From a checkpoint of a small transformer trained on Wikipedia.
Size: 9 layers, MLP 1024 SwiGLU, 9.38M parameters.
Architecture: RMSNorm before each block, rotary positions, biases on query, key and value.
Training: a variant of Muon for these matrices, 364M tokens, 5550 steps.
MLP neurons of a small language model. Each row is named by its layer, matrix (gate and up: input weights; down: output weights) and neuron, and shows model dimensions 16-111. Each number is 128 + 32 x the weight over its row's rms, rounded and kept within 0 to 255. Numbers have three digits each. A neuron's up and down rows have the sign that makes its largest values positive.
After each neuron's rows, "fires after" lists the tokens most often just before its 100 highest values on Wikipedia text that the model never trained on.

L4.gate49:094106150101161128160202131101092147069154123105075092166039159108059160132154106150155125087168161179054066134149154133135147134133092142117115121211138154137164132091115163098164172173136156111096136116118135161136150153145139121122112162130097138165153152164162139125120123145160139060
L4.up49:114072145096136096071135121130148126173120147153162118088094161108111072169105134090119141115074098189121117118058107146129107123079135081122185089130180066109127070202086152152190119143130155081145114135075111104134133148110118094131107111142078123157150117155101098151123115155108113111
L4.down49:126057071179155141205179132102090111153114139134144080160140131182094144119096127107161133078168105179097159104121121095099130126074102127146156080177133113143116124126085111148138103185113136152130060152056198087157185119160098115104087081099114111145140108172097135071121120168113183101
fires after: " in", " of", ",", " to"

L4.gate123:168124147143123111129093093115158108156139101117095115196087133120196133152172059075036105147147126137119129089138040059121193087126175111138127159144119169135116110146170084134099120121133113149151144173160170124135148173136045113192056185129112081087119113143114099157153096131079107136
L4.up123:140114112115072149159157157138154123100135130144112131188119169139161083114104112105114100113160192174113154124087114114114134110140144121165078082224093131160113125178157100142119133069123164177184154077083150085163105114106143138110143191147147164039098187120143143205172111102083113134
L4.down123:155150125101100132165089072140154141107103109086063161122079188119157147146087077173175086108108128130138157101065146160111123096128169132113104110105133168106175131176148141138114084158102132158114093152161113094159131104159080138128170102100126143130161157173113069131134146180139152115
fires after: "st", " was", " not", "c", "ly", " st"

L4.gate14:155095163157175120133133209100133151188129145105154101130155182084121131124117076074104124136100104174098133155123091166113108160110098115132116147086121101089126120136199171095127149178155081180127156101126174122139144137125193132084106056125135135183081074111119118169127126101144078166
L4.up14:101157152163202091132161127124081094105118140160098122099077168139138115185108083205091108094131064151130078142125129114118137099120092171063128083146122095121128112119171144121149017176172132148082113096169103130107072116122105161112074103203166112157094101111170151109126090115157156180
L4.down14:106120167097142143122138180139171181144153154139124156091169155107123096111115158053222110180146151127173196142132083103105139108144104100147123148111105122161066126098154148148131158108129127152144139181102129181185114172080134095119172126095124104184092102086149085163108113093141134109
fires after: " V", "c", " M", " W", " h", "em"

L3.gate804:087149142113118091147116110140108156066082121149073101076145144070159120139167117105143122200148091132101132103126190126133115096092171139112104111155103159190156137099119112109099080171193117122095136094110174151164126103144109085092135152042132158094068151146168104135130144105151114094
L3.up804:104140129111141127078131085084115150090106110148127149109089112157152145079127103117189103167130165192136166125093168130184075134161069158149091172076094113097075180089082065145085165100137168098175182096116172144141153144155069119123165170143139115079081194171154129157124157119147179100
L3.down804:131176120182147083167130196171129079130163128113198127137134137152120120138132118125075111148177097110114108107138133041079086110153155143108110124091146083114161137140171127096154127090113130105116159141129097103081091146103146180108070118171139160115090049146188148112203110106085100071
fires after: "it", "i", "or", "er", "is", "os"

L4.gate930:161043120095154095103114180096125217131129103184095060145119094125101159129103121175093165130115113168104114137140101110133090136158193134101183145142153149136106130108078112120146148082096126125106152117083111094147172150115108131146132123130096159160088123118068144112135131047152162141
L4.up930:140153102121128130172091139158178144156084062139182118088058110132161131114186140126168112161121127141170140136117108139116138121159119169153113114126111161114125118162087143155087141138149101154074163074090144104106157115092133163108153098150098146090099149084140137137117158145123109121
L4.down930:125091153163099127133071169157166099118118102145107130095190116086090114161073125156125093136109076115211082138169140153184049157105137124087132117114123151109079140160130161137131128169144110106112100107065105147123125125105174112171074121140161150099104152136136187096135173157161211140
fires after: ",", " th", "m", "s,", " the"

L4.gate816:129075138120152121124142143134083166122095106141066102125130181104059116121092127102087136163129044170121141117122134103112130114096124132158125099120158185098116156144209152125101108128144143164182058131202119102142116123119170117078131120135144088133143154081168151109115180170142136149
L4.up816:105137141177099041127128134162126134108173088083127174131120182203154170137144141168131135150086160155117166154134169101155135136077085135145154122116127180123137083063124126122164128167140139177136141112128196131082097064092073120151118065141112125147078093135123071098128113086109135108
L4.down816:153129163145147141139161134125117180067113095150127163057083112113111121110068144158155101165129133147145166105123147125132072164084083179113120143153098136130098155165107209149103142062156108109200170090119143026156072131103131101132083156142146120144127089151120167086158161181143123164
fires after: " C", " He", " V", " he", " M", " W"

L3.gate103:111159165138106170160128196127131127139111053106144168157102192112068113101066127094154170111171107126159160169119156168092106148063097176051163155134104171104165107130193078107167135119111131157100144095120159124112105102095149143126135124143138101128150137155126112151091174093172120175
L3.up103:162178125158134142145104176117091068069057098152128114072136102134128159084112137141191190126172107103127120116135135133141061104145075153150054081139136130104108136181145161164174101116044159134099134118154109080118126168068118152162147148152113142155132124106167102187062172096136050164
L3.down103:126139166120127084147079114126141078102063107142116115131135192139141127095158133117156119103119095141123104165054147133113135150113166177165147124137143189132131135101136103115151114121121164176112171086109151104149140106160111156135112173113172189141152155139145091112156130121088105153
fires after: " E", "E", "y", " D", "er"

L4.gate837:160174131102141125085136130116086121081200126192127114110103158138122144097116170100148085097163157125157167188105143156109115143112121149133194158157111127138096150082105099169171155131136068130111130104123163164072078070114153147174132152136109052082114059143139168139151115130154078083
L4.up837:169105149148149073168140129139150116114129150185165074107136118097119110160141139165103087169162134118082144184122130115092091167109140129120141086188080043143129162163078162145206096175113150179130079137132157193111078153128120120131175120137113155099140135143077069113113098111101127090
L4.down837:105074074136149143149096129130113163166114151110117163100124147134112159146111111157168142141141167161101120111120085090126075091131131171168148155143137072114158119152054150114133105154123154189081097104053127154142140148126105145145115155131174048156172124118062135113122140141078183141
fires after: " in", "al", " to", " of", " th"

L3.gate56:168147157094086159145115134136101135092121149108129086153147105090107084076128207219061125127138171129177127150140142109131118164158121111021154152169127109114108108146109111137127103132169107043108105120098180131039091135096129155108172095136113142091181120125145109155178085174131118129
L3.up56:088109122141085076136152152133144140118105131110127146175123181171118084078165136160126170152145154133135116117113118121097137084121137131060167101122142139094111103146103157051157153119129119135159185132132108153068142102099164193095166139131121180098132073100152191155186130189132065137
L3.down56:133160159095149118145118092128131095159132133153125134145164122056084125163102214149163112107154122119141098125100103152110045161126140088093079138107159162125171124139119096151103141089133158118127150135145115123127115068080138132118158113113105167092155178097126091129198113143195101068
fires after: " re", " ex", " ac", "e", "ame"

L3.gate734:067104106107155165138118178134106149121135144091104065077099077068144130163136136116127123129180108109070079174094096184091079152189110138096176089176106139119110182150086139101141107125107136080152107077081154092109089131106108134123160068174133115084073123107116132191149135105086145107
L3.up734:107150127111130139084143085110170101129165154123123130072122197164158141163138133136060155133101130122160111146087077134117114165091156145083161145207106157100079158128162148106156140071141128131125139173080137151099079139152157163096110152101092100133121167121142183108107142122086146092
L3.down734:157041179083168129174160134071126086171146153131048177157127161100131113168157114102128096081166076069145114106158128200098116134193113137124155120129080096113117095144075111133122129088076141165136130119151060143160189050084108118134138083156086179136084144128098137141162073134168136094
fires after: " f", " s", " th", " t", " Th", " T"

L4.gate591:143133142109093115107187124133142097122056176125170107114112116150149144092065129111108110133098055150114111161106114125096147180088139070123074068106148131089142105115125102172130138128107081255127076172114103095110140099164168133170116087129182130116154130116153177154132094143105098170
L4.up591:081078089163124146106167113141148092141095103077193139037120123114143170119127126045120148144147037115091065107095131156143166162107119122135128050131199140137128104116156137117173120080129078162115141071159128153133188121097112124141058142128082134083190105125113091137126119121109142151
L4.down591:079170149100155155100111124118125125148097134034160127122133108155141127147151117112110068108150115151101234112144113141109076126138136108107099113157125177088100107113145117133081139134134123166147117112133165162107147080164109143160140108069106183061175121120037083071220119116173161194
fires after: "5", " ch", "og", "6", " v", "1"

L4.gate695:143109151136119141137101137189097106137173110147161099084112155181129164124158115115135173164140082101167161116140114131172122136125154172129180060139117175169107130104108123137097160187071169132160193095152121138104135167087109129116151051105144146132146089202121105091092174165130163120
L4.up695:098102112147129085072143205141107139196150131140177192132077152086200143097169172135091094105155146151121149149078175087125088166165101132072129141199069133080125181084156106139118089121128147100169131135153157136157118148051080079139136116144191169141143131202177170097112073187074088150
L4.down695:114161179119106176154124143089177069109109097129123131106125135094104076137156128121107108145092089104151127181109172149195177097124102109069172143115179142151047114148128209091117115087121124120200136093124160143151094092134195133100163145131144105190112104111115075124123115091107124180
fires after: " ", " L", " l", "8", " 1"

L3.gate864:108112187150096108126128177131136149146181131074172121086094141118143152120120092174113167117132111155074141113112138080104045117106106081112137100126139134104140116067122085159083138089053104142089179077108094147116201101158111124095173109148174108118157087128121125095116146120067181150
L3.up864:139176115108084138095142138114092204167103089104129129088074135166163118134147099135122168092112133046147058198173109086149118139172102165139093146075069114110141137134143142074120148124130172121126140095184116121191185099117125136151176173088092135110138141127098118159116092089119193089
L3.down864:182152121097146177137110095155155106105117130154105125141181102077096117145184163112156137151119113084126170082081135168178139120119192139115136110164107119139107089168166105136171128131088085127169111197142167150086141086109085111127073169186154107157177134157156140081234100110108166133
fires after: " the", " ch", "igh"

L4.gate237:041139117093127139135195132177122126120163165133127113110112052123132157116137167181086057130152124117107116156112153115098125155108134148130130067143135098134126152171101134125116081141062097129179103125112106154118049154101083151152095120087116216103107163092081170104139095130153137112
L4.up237:165102181113125128152136089138121126099172147148142121110090128132153125101119143085147118155120151111105113180157119116135139116088098122113131116137149090105099154126137108178181146087072142174138154057102134153133101103125110134130153103121073141116126109117141142112099069086135084128
L4.down237:162119131148141120069121085181137078083132159117189142088151053154134094144125125141131126132124117136213134091159123168092105068148116113130147098100130080137190124148126129149154144075084124095094070136117162123121111136122136067157180189091152163173161128145170147157107099090154191144
fires after: " b", " A", " S", " B", " F", " H"

L4.gate615:143172132096186130126087120122097124036116074147107147044206132112172193099139108170070136108120139127098136087146107158080111166067101101095137122149160104113165102124122142121141115152149148190068140119118138146117095154139084114137154094149104109106107095170079125055098121156072135094
L4.up615:127189117137087103100134194156106100142136140106096166134188166178137166099180124159161150112126161098214126196168164122128105125152075136125182146133125116095084116177153089153149183088064148139130065075124125094104150163092072125096146127173122123126139171092107192141139151136108137143
L4.down615:092117114134118111195071186084157132066203121144117159106166159090135112153149095098174085127204126066159146104125151165162073133105149143087104180124109159081141092119146125215157059101166171141089153137101111158078195142089184149138075133146104117135122129080132156157124114147089104071
fires after: " pro", " the", " under", "est", " Pro", "y"

L4.gate937:114174080103105097150131148153177092128155153128162137170131079136143157140126089076128145156174161103112096113125142137109079133109145117096188097193107108111080103192083072150186166117135099171083143147169145136131088132177133115150111148124138190161100133221117159133121130165177109188
L4.up937:178134105136087105093190140096151077136169147071136096151131116149126116110120124099130096142189132162127097157138144151080147116130078056139156106162165171135127191133107134103147142112107222229123103124102167169103138090097116093130120114121156109111101134170123135114146114088120117135
L4.down937:129088076192090165074156141129126065063164141085138105113146080110131094115156115079170156142103106145179109140158104109109088185109092089043165123109129130142118149192166070085141113157144127075103171185126183091155152127110159165145141159133084119102137113126148119072089080110142082165
fires after: " st", " B", " St", " v", " b", "st"

L3.gate4:124113090103072092089137148107104049082164150087141123104097138122126100187121096137097143141086121117162151130139151128143140183135207102119111077155105162088106098067166118142170156175151115186147191100132087124107173157159106170118159153157158108103187157166160082139155169123098166137
L3.up4:104050114128093148189143125061128152119090087115145088120105164144186122089098097160153157178114168138065107099122126087149159155131127181092091128108135180126076156129095129103130112114143128177157135094104130136161125108153166107161168084124144100068154167137141144185211206145131134126
L3.down4:103126107159103106104083131100104109107119091092133050116164051144152094129151158114151099157128150158142117061121100073095079096134107139095097119135178137095158135157102182129162132119134152138166169170159136134145137070114153137116128184153176133125082146181067141151189173097142148161
fires after: "-", " (", " ", "ro", " a", " m"

L3.gate504:109147121059162136059057151132116118145128121158117142182136075120088064125135173151158122151136161073148148130166137065102142097100153138119211123118156114151147176151124131151098164142112125138169162127125043098083098123117103142115128145145162063103134105109108143106082102137151152108
L3.up504:163144111131150114130083146195126152090099181166096154074139098147117144171143130178160114152131087100141091043173118149132197149107144108112123091137157155131152097100158147128113159110166114072105112107187104129083080116130162140022152123089138169131065183136164127117087128103089141061
L3.down504:063053136077112119138137163089147166115144092122109129181129076121097156063148184090117136148162139105079129122106155121111134166110150137096081138180190121144127112151151101111105147169091162076110189103167147067089157146165110077105102144115121147104131159128111147145186184126095112112
fires after: "\n", " (", "°", " \"", "ov", "t"

L4.gate216:118168152080118103086096081080163125161154132104152142069087085170127192101125101130123119166113156162085125116137109165142144079067147118148167108114131103127116116127069117124100050107130122150166133113156115048159171152111164110097175180181144130141104113109116184102045106142137149118
L4.up216:127126188184150147176158135198158132139146120123143132108139135129108140079147110135113139160103151134123101164135060156077110116138133150165170109097125014162144138135097104118131126219132136167115140153168153132136146153092051128128162153129107131149159091102153105129094111077131127172
L4.down216:080115126150193107104116122077089144087058138203132140106148133091109083096167128146125127123078152124156086161103145146112134109138200173131115111134115162094198192119098157155141131064128149144142105105086123123118153122151110098153130151101084162105159159081109136129129073136160122103
fires after: "N", "V", "S", "ap", " N", " A"

L3.gate478:188195054116066117084103132120139065090137075082119150180139182084124167107107188136146050109066126080110119183104157061143082161112159171135177148162120101108124104047131087197189165135127131163156142138177137088144185148105146132090113126117126130151186114106115117173098114139111116149
L3.up478:117090101121131123117151055164083136123135096107066194176131160093106187108105127164151110108090140111186099144146181118106154159167168091144153160115102137139138158129080113172108114180135129116123135108125160169128105126108111102204107146108114154136116134097152164119174104115121149122
L3.down478:184115101105147059080162145142179139113148170130137072131115129123189086169093161090107121131071109157186133148124114107119081109121092174116098146096091047090144165125095160115143104158116165100164108157109135194158147101130125154129150144140147111100114177128118112172181118120104126126
fires after: "ab", " (", "-", " B", " Part", " b"

L3.gate267:166150105153135056151076159126167099118155130130115084131151101100115063132134105122134157062067063180185168161134083203125111115177130191118147089145099138178095106139095139166118106132115107124120102108112117176117149131129051095106071161064067076101170131149153088154151138110097192102
L3.up267:120165084114170164117076138199055130080188188086115112137140113066148130110103135061168121153092092117207112146127163153103147127138167170149106084115118123174155094139121094128134135135128190080112065154162128151166116130100066155092112092131125102091113098098130067110107071131106162142
L3.down267:106114106140165093053126066195100084089125178123105135118129170114141081130151132093074124107151113136166148157081091162144091166089159164140137068082131123130101089174100113138122190153112156134151126091118070148188125136103148117145157146146116149151176192158131162091110100122131180132
fires after: "ov", "ed", " le", " app", "el", " j"

L3.gate957:083104135147105104061184155185153166154172107075197167115119103105144146086120126138074122159137105081077161124160129104220109138174118153171135085144145171109105142138126142159109139171115178143140044135084122107162085112032160145119142110137138128124195135076107137147146100166172121085
L3.up957:189133182141177088141153111156157135144117186101151086144082132117089146144117045109076123098185124125083088115159175122104117090109142114126127112156112100109119095158120132087174121063103135201081162147109133107098162128111110106082041138102074168123111132102107158091097121215114130144
L3.down957:102139145097179110103122154167125145129123151121118161070095103095136149155096119180148115100145093089134164178154183140142106172116159092136104078132104087114078138153165079101105129132149115148098143125068106120065074142139165148153117118161090166168160132149139090061135143160119147149
fires after: " W", " M", "A", " A", " K", "F"

L4.gate373:151105182107082168096153203103183202134134135149167171086083186109148144133148114138102108185089175185155123206131116132163107141195092179122132123075175112149132166067149109102137099162108206108150112078118140124109136152110188162138154086144105098110115164120141100170176137112122093114
L4.up373:079082132135070067185130089103174077109093093108137129143144167153104143189117145176127145162135088099109177147118142058134133117136118135114131112125149155111144146169130075160113139163124184147104109098132116186132099147157126144136138104170131077128076110087082099113149111135118094150
L4.down373:138101174106146158136090152156149155108145097123110140091094163093170198182118149133016083140151121109152156201128089126167128097115136118173115077162177149087106089126186106078132118147071106121129142135215105099141124100108129152106092167151152160096138142147173102149129110124152123142
fires after: " the", " e", " a", " d", " t", " "

L3.gate738:172105141100137132148119140163069154146133089207097090166110054166107124153099086056124128149158123123104105132135149146128134102119092068082201148170094121186177066151088151108133140161154117102143131149185122056159118205136137135134123175121154125150085129158158134126105100122145129060
L3.up738:113161104076120110133169113159105132177087087108116167111109053100145124125114080158170088172119138148127117116138101128155150061108170114134134124134083103197127100077120160144142167162117140102112114099131136130170130079105130122110083192163076203113150170096132148158115137142144135045
L3.down738:107079133139145060125120121120126161082099183160140113158030146157107130101127137149117152078170087109114143106118110104157124106157152067092141127135093133149151140111147082160109109114153092094081227107102116170107133147138152178142155121124042124144139152142112152105161151073136103075
fires after: "\n", " n", "ee"

L3.gate570:166106113131168095068131128160146171118162199098121136135136149089194131140129158038149097104165077160145156144123126112075156137142145113131124116106117132144079074075177076133099138143110110110100185077105098153107178097107106142158162160113106110139156102082136082160115215144102081135
L3.up570:064106149101149104133120166185131117118129137109112146169123130137099133206148116154087085151103132098137104106155096125052126097080209096169113151128100079207180111100091175153136158120087171163126155116178129078104132116071128138097069095096096088138175114147107150142125131131146065100
L3.down570:119176160159141130110156130150143134122150087140105083114157138128151142121149140140142139119187143156100191153115145049087148079131112114134115136150116113114048128107104095065113111081181146125137122103110111155146117130087089066162158197120132131112080139127066097164101118080114101190
fires after: " cl", "c", "er", " Cl", " m", " M"

L4.gate646:155140120159127178127094101101102096087180038135124145124145156139118163151141095104141169140134082135181111127097108162145087155135161130150117104143174120177088123068157089127112096172130121083138134160095174120142150158167125118096113163154066074148109143055125184141116136139141080131
L4.up646:149149097172109109146097110050065127158147206194098085134140072118028105124168122128130087098110160090088134121133143124135134142154165171124087106133111084165156110148179205149118132102191118112131148146141166136131116122129168140085078123190136128144100151114115115118123084101090139196
L4.down646:105109119032137124128173154152132082132129139090158082137151101123153110085077161065131119108090114128094184119084096115096139142099138143147084099185103085126122118191086079116132091153114085104148095084093094158172125119147143140165126096117187086130070106091134147088148142159174129158
fires after: "u", " g", "ort", "g", "i", "ad"

L4.gate143:135126123092111117135149108095147100115131074113104111130111112172112136163075123136166138184129129106180114104093204079091133127181138210103157057140138077161145102195128121199082110195187123180144113123150103141149143113133159129148118120154163128088149149140192170065147118125151137156
L4.up143:093104086131146088107164129129103094136122136166106133158127076169160108171106118164102082182148163168142092101139148132172104078135108125116111098113170087131148090127075122134147139173137139046145160121114083128096115128131009121106090081090103140097117146096132123110179135204106131102
L4.down143:143117121113087202121163084099130090120100106171114156091148102132101122084132164107114097154097126109086138093090076158120103065115114198165118158154167173093078100173127153134112151057067102112157170111141137163121094126142128147102102160080096124202169117099127107148115138066090132088
fires after: "r", " h", "H", " H", " Th"

L4.gate23:090058138131118143076075154116141130195209093077165085154123151090163115158140108056101128112154100146046150149057116121168119130157148150136151138110109154125085120116166135121150106130128135096117110141139124159120138148090080125115182040110147102138114094146088064143134168125166091104
L4.up23:155053155127148115114169145144077142165153081138182114161129088093176114150155130134070126108140133104096134157116151093136155156115127138091157173130120121132149122081163138134115123110143124122089169121135157155123186117088202140157151131125120163136162106157161101116097099122182159157
L4.down23:164081122102110131139164142074067150075109077159141134108175091105109123156155146059101118157121119169054137141137150073118085142125133150148087155091167137124182092109074119098145114109129087148089085201087115142101154132130131161081150148123137091131106139147142081124081182151127118095
fires after: " M", " m", " h", " B", " st", " N"

L3.gate837:169114131104177129156104108132125146126137128119179142150079124180090133166088148133139140152089088166109099135192124147171080148145180139114239132091082072163164117048119138113105103174114120155127152151123142154086174109088128102143094126149092140131107101134135148121109133161145125111
L3.up837:079160132135121139139098108121161113118157100148159144171127121155012084049135150109152069133151167125166132134171094124118160139123168113135157096150085065159131158099136140136085108149116159175156181139128129122109114103088138124141132111057116113102169128089123094109168107154134147110
L3.down837:127170125150091126165106160136126175112091142152093174134083142122105151155104125113169066136134098130110175160148097107069141125128131105109114095108146147134135165153157121126098136113156111080132158166093151119102103090090089108121047134090121125114130143131185194132198127190167146118
fires after: " m", " t", " M", " s", " l", "i"

L3.gate178:195119140099089099137164127090088104105150161144086118153134124124152113166125119071092128102111121147124144091072150149093145113061201141124094141089168149205149110063145075132115111158094124153100148086135126190118127152101181137104164131103126182127091125114162160147163119118165121130
L3.up178:133166127098121105093120134131119095147134137111107124088135136160208103165067145135139130086115087157090224102136124089142170110120145157101121098088102104100122148174118132132090087109147135192186108128191129118153135134148114128088121104105159084109129147065077123133189184101106096055
L3.down178:124100113148147127128132169053126096127125110087147122140153101122076136122151108076087125140174136119132106176125116124086177147138157065149104120098095159113136079124110148172144145045053174123095165137114144037117050120067084177153118142170052134101081140099151118148136098156133160153
fires after: " pro", " comp", " m", "ro", "ed", " sp"

L3.gate928:162102170111113148040139119123086196148151107151169204187116094102090155137095105138124136087140119173161110118092133129085073151167139125125169150205114149162115109081073119112117172122167157115145062161130141139154105159136130132139173092081135076102145155113088159157059198150187153099
L3.up928:132121109144098126122151182172118123176141077143227181148160089151113097035174155156161157122166072159136091132086137117136135193136049116137159102103146134092080141124096156149088131126101158086139142122074099136113115147133128111100161102114188174154136116122185140138148066169180121107
L3.down928:077115105172120120191183118140112138153082114164070124156124184149120091058081159159120131144157068101156190068112136127142109150159154178045137126111101137166111127090127133139124159122168063101132142181176148101176138121111167113127167110150087084191153141075162134113100189103087068146
fires after: " A", " S", "rib", "it", " a", "s"

L3.gate269:114130132161166198127162118144073101152189181114163188159157087159132150146111142090108195164128147146118124090119109124179159107106163144144101087158131109129129110061165120129120109109135107120157136128071108151166141142107068125116156154158150114152030094042118164088122116128164127150
L3.up269:164095081166093140079125139103133079133122120105143147109061146106134085143135151091096134195165137102086150076144150121076133136131137206163152185159075180078157102089120190131076151183191096068149101118109121173145143116131113129090092141094145153118139128131137154092107098122121068123
L3.down269:140082125164106085146128156098201084128105102142107108128149149184074171137102055113188126097174130089182124107123134138152121137155088102109108111180149163115098068097156184064115112144111128113103091151118083121134132097156169103116167135100092152080152131199078139090092086119140118141
fires after: "u", " g", " bu", " qu", "i"

L4.gate498:112145081133127083128129107152152140146130130144094090098144183138134145146089125102101116102097120104069096109061132077169162134144154180143155090117137103149122123177168127139071167166153108173075088076117134049112114133086118116126138111091087150076134163145151094134104097123165015127
L4.up498:185149145115125099130121115047118131108096107100130074161156089167125119122118124163142110138101135132088094145133081076110140129130166154133205156109135100169120123132186155101123139090131076082155151124131175085124177108098087206153100131094141136076165128042124147154133137118157127138
L4.down498:146156124093111085095138083163146129160072125117093155120144128135134167075152095113115094116156151173124091132108113093068097078178126147119128150099173067086150119129129162102160120124102128135174164100117084173092153109183083098158122136082107130118073113103151165148119147097134117163
fires after: " H", " Th", " It", " wh", " The"

L3.gate281:136131150110111094065124174127076129078134130145095188110151110090098149152168140168132057095139100133091076187126189166130136145120131148075162094130110095140146091181162115085114135193178118090133154070117135173110149174093138153120144106087107101157124137148180075154153087137130159156
L3.up281:049189059127142074082084133133093115133094144127105111109067138155128076133158129129168132150126154094139107131165122193095141137077150167146163142176114144066068180152100117146096106126133153156138151138107097114101143101115147120140106087134186074151090095105178164075118130087085095135
L3.down281:143112192154158118096076132130090124169134138087108116122078149155106119082158073145126147136154111126161091164141134129087155143138109112090132104125130092094051194060133160126104122086070140139161201153096112129137156090128117160095160133110131172090095138096113151181110062122118088150
fires after: " f", " s", " t", " F", "ent", "i"

L3.gate169:119127130133104109110151147152132078112130163141132115142103090102111091175087107112126079089095069134179139096161130129119108154067159126187168120157123126073167111105132168150055112043133105142066168121109127130185150080151167115117106149099123130179165119099182080068087171097139113154
L3.up169:172197120097133116167074114142141129110178133144081039078061066124143151159116101126113135157123111165156090088154139120122141062115126115144117162153139074132145125136134167139126138116178104084110134106093101078112168080093066129109096163117142153134145084140190101091101116148086147137
L3.down169:166127180153173137074122149146124131152089172146127106135104188149161131163108164187108106139088171092090063127162157201095163149060085121115122104192124147096109173088121184136131099177121079190140130171091136140144137107151121105166155148130161150147115122147075167164105110133156134142
fires after: "it", "os", "f", "at", "og", "ie"

L4.gate700:142122108105116119172121104172157118136159141130145087123095135083149152105104130063117142102187090181042092189169104111147158188068082117118133096070174083038152145105102130152163139149165155134141075157093166110090106099076140178116116196195128148169158131112106105105107107173153140059
L4.up700:133125116120159079157108152221192090101104099134131127093112129147102160122116150089163120113139090146112152135090112154151107159178140106172157125125188121126143142159147178151141087085090166159081155095185144149116145133067091121182166154155076115118159175125139148113014092119116137120
L4.down700:122107107167090117080096138155101113152137179124183113136080144111147188160096109155178148130097143153164118145123065090151106155130140078145140128131117155129145077146109176106111082124161133079104114143170149123082127058100073123121120142092073144072145098080170171130091056116132113141
fires after: " C", " c", " P", " M", " A", " p"

L4.gate734:107048155119136162168105195062165173186159137155144156142113100135117123099151181089137118159089174119122116108157144111138171131105116162126160052162070167127131126086142089138166102106126141114110079080183137106159116144120166107148133101133127136141193109117113120047142097156133082120
L4.up734:125126143123137104107127198111112134136161056091174154141131166100100153123165138127082137113090168070089110131070147112103132143121122137081152117182082200158077169062116093186133090155101180129129147142106183138187174118106130074180134116113091110138121116113121159152147125141101135085
L4.down734:146021130157129094164121165157148152121160107110129138079134118143122118118132174108161097178091115113154119128156076148153132161176149139148081166152092139000129128122127179117138093151091187130131103108112146115158136115091190128171083145164157112138188098134138137129134079154111155193
fires after: "\n", " the", " an", " a"

L4.gate423:149091167096113122183167151131083117121084133127182076059150143081108136111163117131024086167118112133112098114137119091204170179134103161137113075146123076057145160080111158159116123134111091128180086121138116150091112141120094095107135140155144124163070174139133149076083104107108108137
L4.up423:127115123166098117144174128088123123100138135140086126112160137129185170189146128139080124103123160176147182112128118059151160169151058150105143113185123163142128146125113137127138204196128130129128161178152180168153181179172118107100136142125164140150089136112138140171066069132073095139
L4.down423:116136153110140135093088152132140155144112111133122164083146155171073102117099088129198113098111123171101155081155109090114165109151084083136154100087118069148127158168079147152100160157054117180063155142119166089125105156101196171127138130126114121144178104159122062126149103147113054073
fires after: " l", " p", " P", "il", " L", " M"

L4.gate782:199097123116158164102144081186137151073116102187127100102163099109124178123094079128135116168138092153149130115116083115116174092054157090105106106164131165121171105187150120125098148129123139110128053117102122087112141198116129137135082126158102140161104187125137091094130189135195105110
L4.up782:076092166109137168111002125099137136113128098157126079157084162120045123104149098136138115113129112113152157179079085128136116080116116170054111099068126141124192115105135118187115131154134172147200154091208159177119115160137168161101095155166096194148127170109142132163076127160117122094
L4.down782:201178177153215102172141080170085151131115163126101155100208192104132110139126116115109117167086130136118126141114091144125134107155109144172136168134099095102094112102157079101142147134144074158119098162149106186101117125112089179187119128089148085155111148113144147181142098111223101137
fires after: ".", "\n", " h", "cc", "o."

L4.gate766:068131149061116133169150119148139122151119148084094153167139179097083191119166085134171142126101152126169190117121046119101199134126157123159156152133137171103170100155097215146140106167080095143119143130130107142139107141158092155128147113091144056146080144168157109121139130184135131130
L4.up766:053157110144081122170104148129163160174131124106163100144109110095087158127134160096190096097124114120179106176098121161155129167119152156171036105059135143075090149187096147146141126100077084112113093135098157147110114133147165142110087073118143060130137158134130107112173161152141091102
L4.down766:162120102152130053139110161117153166120095126127108154104129163100113123088096145087075122058139117109175149171193143221065089133135162131096132119044150166095152145130141139111122111147138076158119114143128112076143110151061122139119116088134113118137147039131193119159119072107138092062
fires after: "\n", "io", " de", "v", " t", " d"